From a checkpoint of a small transformer trained on Wikipedia.
Size: width 192, 2 heads of 96, MLP 768 ReLU, vocabulary 1647.
Training: a variant of Muon for these matrices, 305M tokens.
MLP neurons of a small language model. Each row is named by its layer, matrix (up: input weights; down: output weights) and neuron, and shows model dimensions 64-191. Each number is 128 + 24 x the weight over its row's rms, rounded and kept within 0 to 255. Numbers have three digits each.
Before each neuron's rows, "fires on" lists the tokens most often at its 100 highest values on Wikipedia text that the model never trained on.

fires on: "ick", "ist", "pt", "on", "ake", "ur"
L5.up384:126109131114132095120127159118184126092122111110141147150093131121084159160114148173153154133155129141151124145091083132102083183132096127093112158134171100118078141157123094150145118112139108110152141140104162114136100145136170154137142141083122123147120164122110153110143148127089125141172129121102121112125097134127094127126164108133093178120140112136132138126128112139120138132087
L5.down384:107135095141141137105139099137113141135145181133128107142122095114145117066171104068143130111119148119130132114128126111141106075140164140145138155124169090118193102103117110150100125160109141146116136159145110153130141140148107138137093099114120144135120081123143126146095104153187102132068123125139117102145151171156128113150077152077136113103110132114084120093129107140157166099109

fires on: "9", " century", "ve", "ed", "0", "ost"
L3.up447:114154094176137124136159101137124120136141155112100075124128124145090101139139115128176117099113133146109144115116151132107150131139160126181155123113101129082094130146083114166120163120128075097144157149162093067142098138112088092141130131105095085121136116137167129125100102116152118087126147126107154116133108148154119127169072105112109111143123175171128122135125121131142144135156
L3.down447:155094106137100090092178137115111165137107115100112092171119121122075082118129113125130138071119140100154109145138113126131150115129118193134172112137126172148161109091105111133112121107115155125116146105122103138119113138104138163101128125107128108103120104166132133122097139180121116171167162163123124135112150108172102123109163147156118061117127140117160156096082149127145154125114

fires on: " of", " ", ",", "ot", " about", " not"
L10.up87:155129115139121138154134131107087119099113116113124096149094164120125133097147153138180113180150132172149159098104118133150150116158131085178146144117109142071092148156127113087159167111104118116181120124143108109164122133121119153078141127108130146112162113102137102124090108129159130127099131150131087166109135162146085140084152119093114105158169092088139147158128147110091113101138
L10.down87:133108149142158122107095134131158094102131105130161133090160119121123143130105132119161148089129127139131115094106133104153111135090126150102143124114146159155172112138181129157098102139200111162111131109105120120132125144103121091167114109124162148128153161144163104133103165124147144141138112119092140147117166150111100151132137172112129140070099155154087133086102114141078167153128

fires on: "|", "-", " |", "o", ":"
L16.up655:142163139065085108102155152131135125113184190093146109146107159105135195108122159123158125152141122161125137120167085049160129109135135140160125146115119147116118128116114103094112105109127112197125131159130144132082150157119133156088070112121094119102135152144148136137159124146128136118147155122088119156091129116132126137097162121132120153113137115122135130132143122100121119138148
L16.down655:144088134128127127127110138086148107144107174082152108119099152148164082155122136156136141193065092129111166112092165111093147176121117135135126122089146137128128138141133126125123139135128132158144146182151093109105153124134145161171120107105087115134130097163141123199096121113134096105126149094081122114135115123125119101127106130127145108114104108115138125166105123112149142097134

fires on: "an", "ed", "per", "il", "en"
L13.up645:114107141101157168119139101147159137130190111126136118146125165097132124136087073148099149136147098161141104119096125144154127104145133150110111078108118108147186168117145119154168153092149133135090121142123165087071144147158122164113131179113093140151131124132125085129135140110144132138189134128124151159120079118140084150135105149131202143108105126116112147134129160126154115120148
L13.down645:085078121171169172119161143162148118126058089080140119136128155111131136135147118138129096100151150100157137164144131139138136143136163110105143109167151118125161095142117125122165114112172146101102135145136121183158096144128141139081116150164160147107144118125179164077119088141151125138100127110108096112170150147137144129083114122136135125092161098127129137110156104114092138155121

fires on: "'", "l", "n", "ul", "ur"
L9.up78:127113111122150086149119177107109140157112125133122111159099117105120140153167130131111132129130138139132155134104134131107148114096106113160117122123119100135148118144159149114147140160110114134106103101123108168207149097137138151128095149103072101093120119111110158120139087127099095140128199164063137107148125138171144115124122148142167077103135119113140145154118127194154083152103
L9.down78:185107112161142151169141118163147133147107158132120125140114101104160135177090117138068103117146151137140122148138110084125169104126093124152123141152133119128127132108126153119111111151115104098090138110141134170148159114115151158128085142160116081091146149145138133157079098084145135125108138135121114154152136135107135143141088109145132116113112130123097131116130122128147131164128

fires on: "os", "ass", "v", "ore", ")\n\n"
L7.up6:176163173136120119103093114092091098135132119163140158156176110126091155120138112165135136111134126139177145090085114167075126104154098127066089125141117144120148145128150126136141075143140125119145112190117169164141117121083146129168105131151117105106162094143128142113139140111130156113108105166116126146100124172148131098148198133147121128133115098130129111139150139104114115113109
L7.down6:129095107102144171159110156110129135126123128141098135130109129160106070128119128160128131076119132087192109113162109098138139164136099121142177178124152150148123131126079142126151132105123115128151165121133082073101111133100122129075106101110143147129116106128111100146131135118091126132111146165066158116154147117117161103113123154138132146087122113072120121166161141164113136122104

fires on: " sp", " V", " Sc", " b"
L16.up314:164153106110124142100084121128126129148155138116051139098138153098108107149147154165193109129159120153138143130167157114110118070146107124099121120123147111148132130126123130137101128114128112175113083144128161154164128137097140147123180118101131131115133109141109109133164140114139106088121136139132121124097108153070160134153108112175119122132114157143083148077105140092156128149146
L16.down314:139116119114109161137120113152142121101198147146095113135121110130147080083158159127173102180089116134125162171159168092142128112144119105116127114101083121089131129135061130144145133134148167104098094105113139150158160161138104153122146139149145112147147140124119122158110142144123142103049140172116122110131127097093098116136130144106151137142105144075092138156106153133131114120161

fires on: "n", "d", "op", "en", "an", "ul"
L7.up379:127119161127157093118101184129117112125094136137127145144132127109118091131142120106130135101133132186134132087113152114137165133171115087144167171139105110167132148151168073142140083155157157105129079097111156129179143156143134167137121171124117099103128147189159102131159102134107113157167138113088123142132139126131103159086089140100126110153107112133128148163118113138155161138163
L7.down379:142129100170125119080088098126113131108068139144114127134111106120193139118114182153132144149161150115162132145112118077133147152166128103145086140161148100134085150129098126132134118175121144135108105133119120111116120109132060134122106119111163114128138116133128158195115130148142139137107138136193133112155152172116120106143160112127133109133100106105083115116121135117151125163139

fires on: " o", "ul", "un", " \"", "il"
L7.up534:128157143169172126068147117131118133124118130150125143130119130107129149134132106127129145126149093135123101117120151080095180129112118146093126138136130128105104097095085119091138099138083167155116063121163136142147131099118117115119110162083146102132134132132144171141143127084133132122146145195136172168181136117143121116133077105129148173159159140109117104147105108110162180119142
L7.down534:131101120147146109111125167118141077131146115137134113096122119164126160080104109123155116127137108102113112106137143148120113120139116145130114137137156117130118111076112087110154137166083146122117144110181148178135140145067174135131133131164130129165104155131085160123097092124162100133090138156134178166150133112121122116147066127128142159125141131154164151141152103142124141151125

fires on: "or", "em", " Mor", "y", "ay"
L3.up443:104056136118143084136113134099143103123124168143146115119086145126095138170130131117098126139108182125108122151132114137124152139145140138121161107113133090117124136125174118149117119098109104119122149130151154135125126061151129128125102160083123107116099108152135106122129165116073111120129132110140135098169126175113155116115134148131178115048116171130113101123094151124142104108124
L3.down443:080092158135155098171128139144145119150100120121130108121140148067107143179114170117118121081132114112147136128126126099121126132137122130134139103128156167161138180125126127111154169176159120123154101150132173112128162111093135124121105116120113141149119155080130121144109106140108071089092125095110107111115137134156171152143136108114138140131147128111156124083137144140156178108160

fires on: "st", "d", "n", "od", "pl", "red"
L5.up177:162131092122150134093120089090126180080142133136135158124124102117149136137119102137103174175121117137101135102110134132105130155147162111174143111135090135106099131137131145108101106153127158138132107118126142172144155129132124148109112135129133088133123124137111141135172115093110103121134135139122161139119160110121188103113160117126162175124129117153120160140138135037141085167114
L5.down177:136145097120175103147109131087167128118126124071106098095124120120105128101130110161102171098121078132147110132137143102101149151169164098162137145139112078095137099145145118121126140134156177124126121139099130130129135155131183141101109125147111069125123125143163103133141169168117115131145118118108138147135100117126092135129151126138163118118089107165157125131199079098115121108140

fires on: "-", " \"", " T", " (", " $"
L18.up130:114093124155177141097154136169097110103138142122129151131155102096159129098128166106128138114172118151128121132120088141122164166158124137150137126142162113165125110127174087128122165120118126123136135114142138156150133113133124154141119143124105129149081135124106151138131133108110105109097076099183164161150142115106147115050127104135202102112169124130137095154119119122132108126152
L18.down130:098117113138135144124152169122137081127108089147151107145115124123104096146120155123121138107125139128164095112141161111149111152152094161151157092148153105119097056125120127130127183143110103124107131195123140111103161113133128123152113129156123142134158151102121142120128175092165081161114136074156115125133083130098166123151130101149124161102111104142160127108125147155175112102152

fires on: "ed", "ost", " named", "ted", "es", "ud"
L7.up628:087114130140138111098128150100093126130103094098134157135088140166118124141126123162135134175117123158152149164156138154116152124118139131120125086112110128124151156157164143099127109119189087103121122108142145104153128135115126136167149073118107099140129143131137101141147134078106128180133157169155102111124146120101105140163114139080124127129148100148112102126127140104130127126134
L7.down628:124145066164125125131127110139123133191072120113107121131088119088106165145132136161147129112121130086140127123129096144130109180095123163145150158170106126176129133115120103124128164079102160148107108108149149073123092112129151196127113127115110129131134118176180092122095122100128132108143164169121097155092076122182123145127162158111133131115097131132150138137151098143128154081144

fires on: "b", ".", "um", "ation", "m"
L8.up206:154093142122166145111144105173133088111169115136077159095132120149110114138171137119132081174106121104136112145135084133149123104122119171147090116152122127113162133122146109120164153136105165146088138141099113148133163131131093127137122114113127125132113161106122153104116121134114162116087090114140099121144170140081119097138118134141122069128124083126142132096120128104156126156121
L8.down206:132136143111123141105132128208113110110081116117132139109139111125083144133152164124151162141106145140110098124102106102146164110130133084113086085145162148121127110152125092099144144104147146134164184142136120103124116115139166088112153111119113117132147143115114166191109093158150181117166108114177123113105121125139095119124117125131134140114131125118122144142102049120118147108122

fires on: " of", ",", "he", "-", "."
L12.up284:151121119168144136151096098110132119112131098115117097165146134115136109141153105122132160131109154121109132114139135136116126161154164155157121094176144145155136153117123150156177140140166154137106121079093088143104137140112132139100149097047076120120173130116162152140128117148142121133112088143132110108142147146174077127145120114121098118166177115106164153097084117090129119154111
L12.down284:123114132157117105150112134163147116101111144139147078109128088124132094140139116125162135128175133124049115057157152136149104141091124127095140120120177163128159136132153153138099107145128119135129130127134130120094123171142109154129145129125110138130132167122143133121126110132154077160103129148043161110120101145159132138116126149092122134106146161131147122153089107101124151105095

fires on: " V", " v", "V"
L12.up367:139138131112149163129149154143176102105106090094155101133132146146114140110124164156146085110110163063149125161116159118116124120135092117104151155111152149141128098135169150144098158149148127162136099085152089131176095125133100138162146167133117110136141124123117130154137081114113106141162127097127147123128112138125165101135172122119118155122096165129169152106121143120136107142153
L12.down367:169099107108147154136140116155141093144143147118115145134111165135115124081162133131138069157090150097121126118152176109115154148141105122113094138090126148121143149120122105104107115132109085119079144119132106156125153126143113131142118128167125129115194138124116147175116168147137129133105098127129124102143125157073124111095189148139145127151112138113147183096173110139122087116160

fires on: "em", "um", "op", "im", "m", "am"
L5.up409:145144136142135134111142132156096062122148150102122148110158172160122138107108094159139131138102157137144159117126146145099119138156167161138125122145152136143104115095147114153121135127156149059144104139146101156141184067147124138143134105125142101127112146072114146089156128123144170136097089106139137101144110133093124140139119143124083124120118111106098115141106149082172117102142
L5.down409:101157107147149132108138115154106148150123097110146101160121166153128130120135109114093134110110145119155132120137168102133101108129126141142096138135087168100157126140148131127114180105137130167105168105125139130065093161100125136111107132105153120125126180136148116134127099092170125112091077100115108113175159117119122147119106178125104140098089114132114118095131129136086122103133

fires on: "-", "an", "et", "a", "ar", "ield"
L15.up309:116137119079157162123105126134115119110133124118139134161142107133160114155123127179096138132149137156137134092136078131116084126187126143141123097122124101115138143181155154128098109148143122106124137098123138097086159171167138140124115139106053148113138152110148194137109118117145103148156153117104116127118102157140122134167123117117119099147148141128123138145100089156126125134195
L15.down309:114128115158153142133166110171120091145113138126132146134143115121093138123124142125122110172102153108093124153142147155125170121165135155117139171151124133137145124163160106093129103103094093135124134088122147086086106116153115160112099131136132142159139158121119140109119139140111163167100131102151117145132096148084122133162107140150154154166107106130110097117139103115093167137193

fires on: "ag", "og", "ar", "op", "if"
L9.up755:148145151152151116082136154142131132128114156152132100156144119130149069118146110123117062152109149136125126100152149082128102136147119129161114121140165153122096132135135136139120109171138172140140115164155130140100149105164102116133159118123094144152119105148130119096134119116140089172131094100121160161097089094155114117121135141155107103142100110133116147110128145146120132102118
L9.down755:123155126147130111145125109099138191155138109126121114160129097139085156107118128168136074134094140148130068104159142121101119110104150105169078080144154141097148157154134172110104131100117181144104087114095116157130105106136126092134128131141102101153169152113130127115119141146128116119111111147130110147161105153129145082119139105148135112126150098145142121146097122139121097119168

fires on: "i", " ", "at", "or", "ia", "y"
L8.up258:093101192116176096132142134113111136132127141113122110100125128093140094157147146076157150121118132105121109166098133198136110131118097121144102118109115160130113155154137133108119107146166103125115109125141155133153086118134121148102140114107115116052121113143160104138115115110126154111156132108153113111125139118139131116063148134167153104126123087131149085130129117184120123120152
L8.down258:143125120093136127150129099151142097171133133160111114145073122103116139186065176105137127127158128124118116109121102116119144145151159116097187111142152183142101128124089145108136153152127113181125158109117131095144127156108142128153130123135122149134157079090135139127116141096093124113121111095128105126118143122128137105097112133115109146135164131147149125109152167071076155117106

fires on: "w", "b", "d", "ust", "f"
L7.up476:113103121115172154115122094111141102124122123141134146133074122137100145143117167119117161128134145108138117124163115124187135103104130194123104106159141153169126105120118125163141169107155101105117145089152121140112136090100134124118162114159122115105167145147122124143166143154100093129099088157115151069093112108122154134102145114121141144151147102164159098157123107141114146134151
L7.down476:095144137133143140126148097152172137114175129102125126137091134192117151131100170130123127089098144087126094086083128086147155131129127109122148094137115133129130133107136157111157148158124126094100151141144070137139139129123098135148137099158090155136142129130131102118127150189129102120121116118130129098141158104101098133120110126135131150119154128129104126125139143149106148082092

fires on: " m", " M"
L15.up658:097161147112102129093146134153083107154094144127112150081128131117158083116137148148094144151129149156147115110089132172102100148129137109132140131167109095087128092142136185082142097175127132132141114149116140100124160129169092130110127091120127138121148162120149092138143115141090087088152143119135144122175126137156090112152104149121083131094091117112145109132127145119164121152132
L15.down658:152147157089078091117105153141119086149078132117110154083125140122156095126093134138103144115120110160158154101131156151137113100161086136171151109155130106095136073128119150099145104156141130124135166125131120118149134123149097114140139130130143103160113124092134122132153106175125128118117105151120112127129125124140122131163131142135087145122108150134138113154137125148133146136147

fires on: "ing", " of", " At", "ral", "op", "ine"
L9.up292:110093118131122137116119149129177110136161101131120137165135133117142146112183122091124151119140128128094134114120082095122108145181166131105133075148153153130122133147082114203139095111125130103136149104096124107083115174122123118124148121120130139113124155122139085125182095117116108127098124138076153137142117132110103147155118139130112141171096207088136145124135109105139130110129
L9.down292:146126096102127130129085159100163127110117117112124169116166144094124116126112086096134099136120069127150123089184142111133092170087097127134135142119134149146132153147134138107150127150119128127180138103132079148150139146091125150124143085144064109151144114107144139099133158139151132113101176159072127147118140110119126167135101129127117144089131132101135118081116070129109133135146

fires on: " of", "ing", "ran", "ed"
L8.up465:081161136096155153134120113124141135125113120148098130090080079121119124118189115114139128135134110129128151133130142104102121157125122138167093052125090119145132101138129154173169121134128111107135134127109093102134121134156114126156137103095139146121075141126142109126167093086148155112159105149140140172141126095113134172153085163116137120141151195132113120130109131150165126135165
L8.down465:166145104135149163120093169146125103111101116121117122147133127106147160134124113117143164093156087128116082142139105157170100174107113149151122123155146126149117113147162111141145111134098141134153092114126062102134134136141167124143166127164084112148124098121174132116125145136132121093113155118102149118153154148100120155153123122153119168126158071135145125147143080128151132071123

fires on: "mer", "en", "re", "ore", "av", "v"
L12.up166:134130092155134167125133104140118086133148130077107128146136158160166133146177177139093112168102126099124150110114083134115121088117115126111154123139120148078127121137140074121172124179202127124132113144136092088120088138127147155117081117142139100134123128160110111140123095125114118138177117166118131114094080115140110112134092121128087195115080137127086121124140127151180107169144
L12.down166:112133105097131133153101150084076092132173140121170123089131129168110113158142127142155159116113170105166121132136145081152118172140086098115159159122184153158145172128155125087172117102131136103130155158117175131123122107099138120106094095134130109115113118112126138164128113073138169109103126149144110123132105108168116082102125118121113151115076124120137112129152127135104141147151

fires on: " m", " M", "M"
L2.up354:125174149127123106113153143189115097114112124107133154074143073088140114113141136128136143133136150151157149140087128146114135144132136173172148145143117120103127097125130140093134063137113132100143113130133140121081188112127117127101157140110144149107121115147098092100151132167116120092120122130126122133132162114136127130140126166093102148109086117099136123134146136139069163135160
L2.down354:130118145081108088123140150159154095146095103100130149084134134116109109096110129103139147086100096141153160104124168157113108095125116132145126103132123122105137096134098145109130115171143151126159134120164118117108174106151116170122121112136110137161162123097127119096127126182102113088137126132132113137146155140173144111146115188108099135101078143138134097140161138125108142129157

fires on: " Sp", " =\n\n", " Port", "ort"
L2.up45:156120112131187107158093108104113113088155123110101102144159135114138161090131152106116101127139142105145121075128127083150134130160102135106112149098141113149184119156133157123164133084123111119102136128109169156134150112101138154102145135134145126097115148134123121090121128142093176080100162183106100113114126130127134107132117074138140161132132104126112104082132117133091136143155
L2.down45:157121108132144101128136106163157124109101129157097097092158126143161147099117135136151127093131120109173109124124133122133092117149112167121132102104146125142149114140098163106120149055151126151129167125121151136162136090121132147122121121109136130167154156123123070124092130094144134125103128137144106107152163121126136115125076115133167148136134132146071134083136097158089129115140

fires on: "ed", " T", "ad", "il", " released", ":"
L13.up571:123126105133157129125153124149101123118131143143099106151142124175120125114073128140178137124139087148116124151125079128141143104150170136128117112133120126096124137160143109160179116105086141100122108153164082132110111092103116149145107149134107144147153171186133139138121123071132068111142106132134120123125101134107083164148104083140127123127173138152151109135124118139144128126173
L13.down571:128143134164152169131132113099154140108108118110108112119134141160169150073159166135099139090135084094115112144101154130125107134151147074101128177124157155160143112077104161110116115161149145069190110091102150123130088132088138140098104133137135157140164123139136128094090119138116085139136144152169116127106129122148145149108142144158157121103146111132141141096146107098126091122120

fires on: " d", "-d"
L2.up131:145144147161116094122114144115129124102079132123116147121115143122110106093196085108166121141101090154138082129164109127124137129142114067158108141115131127126131122117174163125166093155118100124102114127119123169127112158107105110128112120131155114138099148101115125137113135092126126096110118133081111109102177099171105135123169160143130114125107104192142147141153119155143106104138
L2.down131:141123136089128110144102148096183114152073059110181152126100148147152107100147123106165138130127069139147112103160133160133127084139123083183135149183123124102147132137106134117160111111094096152116142117125081182148124110183141164113139118133115156150103170087135149108103129173166126125108094112144103125121137106158161116126124169132124123106136156151148147165141111098141139120122

fires on: ",", ".", "b", "otes", "ath"
L15.up511:152158126109130114127097089134143118127152132117126145114093155115111130162157086106131130156142077109133141145139136100114174161107115158145108144108152119136127103111099096164141144110120102174114125114115134163124102096117149114116153123124091143132149122145156135098179119124142172137060116118119090133127113135127141149115112104124139092132148170092079127123134128097151142140105
L15.down511:188122116123133073114136133152125119140110090117159078135142119108149100109125134129141168148057139142128098116107110135157087122144137150125134107096177132114135150068145077113145128132133136124126090144096134128119130114157159117131126134119126129135127149125140177166102124151175156117152130126121187140127134120090075112097124136123140102177131079178111164145088137078120110169115

fires on: " M", " m"
L10.up64:132129116109099097114138138168151121110113154122078118128151143106110100143135125105103169103104155137152140120095158130098072150104148098107114118122105155090121078162119184108171106155155107153159150134124136106143129112112113125096147114125116136093152167139163138120157090131121107087162139133105153119142137155153116111138134142097107138141093123158119102137129126108174148136134
L10.down64:116146129102120090103150152156100070140119115106127141107141125098122102120111141123100129134110103131123147104123176143120141103104106146134150129144131076115159096157117161070131138172106128124147132120155126136154189140167156114145165143128133128125135091118107103145128137170094103095131114138129107120165160125161110131137122141109124132094089138113123084146146118116120152123134

fires on: " at", ".", "ite", "ter", " War", " At"
L15.up106:171141126136107135118144144136132084129131108062088115168102134092165136123125082113179129165115177162136108142128106129140119121135155145100098105161103086137143094127127146154138111088122146141163154098139111129160089138134150162139095151147187171080139120134155139158092099116127128100107184124145129144130128129118128127130124132142136126129147133125091125133100147112112128108100
L15.down106:155126091097130132101130157117065143144157072099125120114116144158166129124159103120128125156128121117134133098099142141143171098152124136123106091130170113099146088113122122138126091135120126137104128142125135115173143155121129110136148124132155096137130079109157127161138152111105151114138167081075156131145144141111154103133114153143128140150179099093082104109144162181103117149110

fires on: "un", "ill", "on", "ur", "il", "el"
L5.up385:132101096155148095077136107170131138124131197124163118121151132121159127104138166079118122114130125153123121096151092093145121152113120120190161077170146104141133096117115120107109125071098106135126119151149143123128131128143136155132105119106139144121101094128144126149127135159097119104140097147193156102151145159103134118107130097136118170140126124129110113141092131114136163117128
L5.down385:107106119169155098168149155109153121111105144119119145158160088101119109098166105141110126101110138122104105117141137154110130122085118160124126140083139086126149100116112140108125117135169183134116110144150150091157141103109127162098147152126094107118109170130103127144105089106158113079142135133167168162107131132118141118094082108121084130089102102141117199133124127145117132133131

fires on: "ig", "b", "um", "and", "f", "d"
L12.up607:152116148138126135083096126142118122144125082132144136118154133164115128152130093144104153141165102135185088158134116105108162125165157125106148108126162128132081106141128136120155095147142120160081161120126143138113147142125183127134148133129138109096113187164138129136159098109155162130113146087092129138096139117109135147154121103143101126135116109121079147118125143104160079133141
L12.down607:140117081102086128163116160127144101149127133146100127102196106148128141133109125106102118127125125170157160100159158161120111115154091153110123114122128114182105097143124101101118113089164184151084109154106147130088131142152174121136110168123117111101121125152127114106083117086121129140108101098108152157123148119128135095124115116102157111084139115137133132153127131153128098137118

fires on: "em", "ag", "op", "um", "in", "ep"
L10.up621:160151135154127125093089136127138097147131145165127130156150130122101114140122130140086081115133155150162078130160150089118103102166130168146110117201155125178111140134108129140112104141145151098108151119134140146126148097135107092127144125116091125121110174134112109100132138145095105166101136101139147142089073126111121145160089134126094137155159131119148134111086162102124105081112
L10.down621:145135125136119113131121144146148112132097150105092146181140130149130150104162135159140096148108176072128112084179095173140128107121101141132082092174131131102171141146098142152100151106146160154093130127129140109096109094151175092111151107174173152174162168139127064120090102148132147129097135083113143127148138126117123126121100130110119152102136131142106141155107137103124080115133

fires on: "uthor", "re", "mer", "id", "ter", "ge"
L9.up514:137157107136166127118126100119081144165124113133126165111122191130129106157093113135133140149122182108173179172106079089112144100120100138134128146073086119145131106142084127170119132150119122141079129159158134134122153122111117149103155148129112153128127118148154134104084092105124118146129131134097121158160145128145156137137132083152120165166134144120110095132112145100126135117077
L9.down514:126109114066116117117131145125125133113091165073162142136167170117105114132102154170110145106092102101140082158087123124142109122124111101127176168149121135148137181114168126139135116144163101127109137157131140129135112105094129166137147081081110133135102098085154158118127132116150158185123138144072099162090126151156140122106129109150124136123103111094171109145147110128127100151127

fires on: "D", " d", "d", "ed"
L7.up651:164157154139129115162118202102148161090152082141091170107124120123146126090165099134151108116107118163140110137086154152147139114107161110094132138162130142074092119129127150183141093127113129100136135134103143189098113138094098118136141157123116140138115134141142132131130104104127168164138132138128116166120172105145122137098144104151103139099149138167126124170128087136139128138163
L7.down651:114147108147143142132103147132143154172114068106179143107132130121117146081150135155135124099098143131143136118177133136127159119079128108172154152136116065121107133101084153132152115100127123155123156153126116150148144152145164182140119122143125104136102136112124162130115134156179109146085109120163106123132111107142165140140145169113130113124107159126158142139152117112134128130099

fires on: "-", "/"
L2.up372:131105089090166134142135113157105126118121124115067129111166111124108137101119128129142152144172146153123119188129151118085149129111129153117160146149121118157127122139173160114099110108112123172117135084113157115108160126113106119131099115084089092152135157108090127151098150153113135148138120140116144127136167149131116132125146132097139132111106135096122138072152134119110124125116
L2.down372:141141084085119137152100153185143081129103110106113094096149117113083156133113147102146154095078149122097166117144173137107126082157127143111142124121138090156100113166124113109109168124126129130169156101130168101117173104168116165124127133123111121156129165125124134134110126127134112158127109124164115131177090141115158136174134117115127134130117135141128147106132109144143136122134

fires on: " and", ",", "-", " of"
L10.up1:155139119123149122132079125086160128116132139110116135147136108119148096132162111131085153164124112139090132149123117103140171109113135137171117137108160167173168113162135140139164130152101118105136109091111161142097110111129155141167077139107129137110166105086125163116110135121116101162120080152095091104132127093129157139097110100157136114155136163143165130138110124115101120105137
L10.down1:120141135120102117105164130169164158121104156121149121102125127130118092166122134137110139102199146080068172100128115152101124163100138137123141159145129175103146195145178152164138126108150131067166129128133119133131135110133136096148150129139124153086136110145112131110127114097124103158115141138100090144113101120127115183118074110169124120141151162122164140124102134141108110164136

fires on: " |", ":", "0", " of", "1"
L15.up200:125138128114126133137131173124122135111119147085137115136107115111144139099145095130110169135081148147153197119123123109132125113131163137147147148142121132142150107105127178142068136159112147104161122138120081119132170170124086125163123131156099134097123120189118066139132141118153136086112115158144123157115113104136167119104129169162123168162143110132130119110119133102090111145160
L15.down200:139150137160097122149101118096134103095122110141130089130141139127134080151130136121118174140135124096131144122130131100119116133119182136149167078121170130127109107164141136087089141156134161185179168157133160135072159115134111147116112093091149105100128139123121115115116098112133113120158145124073087109156148142151144147126107142112139114083123147129149160166116122101149154143136

fires on: "d", "st", "b", "g", "r", "v"
L15.up175:188091166140115164144105130153121150103121073169153129123149110138138109120141133131124151108116106113135140153151096155102149114117101117128131093130160102165072148113093139097144087124121152156149122125140153115132122129148141183166164124149106118116116127153107134163147094154137122109109121139134114114161100130089110116137146087120155151138160114165146164118117120110163138118155
L15.down175:146092145081112122163104122117124112151082136127142122136132091168124106145098122139127177073138088150135136097157161159083136122151104140087109084144096125149118149139134119096133094131101182147126133134083112112134158149128152141155158128125144120127138147128125127127116105141130126118106125144113099088151091107179100125094151112110131161121159152104095189122104103145098121139096

fires on: " Y", "a", " y", "y"
L16.up409:088093207146163124143149120133106172122147139083141158163158127151180088187140144096148166138142103108112117091132131147107141130092130076149139124137129127093121103101129139174137117110148139158160107105123112116135153119156101144106111108126128101112142110148123120135145113166109146141145130105140090078119124109168103137102127141144156142102134074128134117102106143134118087122144
L16.down409:157116157117143158116114168128163122112165128109142126126116118115144126135132134124165141138129111129080130177150133149144166146149133111104098079151094114154108110117105122143108098127124143197154147127133132114115148126109131101117159089164110115146130082079132116115130107117147128133145120091165117111077138123058144157149120129105157183153146128136129096130129140128120091156137

fires on: ".", " al", " number", "\n", " ar", " at"
L16.up4:149059138128099120128138127161101136095121114117075159147140125148131113107136108119151082159103131122158084144121097171148121077141127144126096110154111108100155132093135132140140146139110194156117115135159086109160110147145131081146108186144153156116147129160150135164117139093102124088124149107164086128138086128129136148155096162132117140146157137141177111123127112126110120155150
L16.down4:122099138110133112130105156180108179091118127119161124139097127140129120166121115090176109161128136165116138166087132124159138121121072154112120123124146112077144127122155121101126101106120138129088110126145128120161141123112133089132099160141167144096127134154159155157072151100107095082122108082089159147121104112110108174121152149140154165161133173123124142129113111138137101116101

fires on: "m", "H", "h", "w", ".", "s"
L9.up344:140127125113117128149153097156131126131158138147114160102135120154133143119155142117154129109106093148176106184115117145084107076134146110111106119133130116133147099118148149144163120120108164143155130091071100118097114114154151133123137098101069124129110188131131137148144141124093120098113089169107118129099088117116219087137165131116103077115164145119099126156109126156129128127133
L9.down344:136117148113128148079116123145147123116103118136181114126141131155148127133185106126106149159125125103093157093131167093157149127154114126113116088130150135124162122124121096093173121130112076127144150146082147155131173133083103108118134072143106117152138105111173147141111160089152122106101171139117150114150130132112148093138134154139131137123148170092132136122136111111121146164129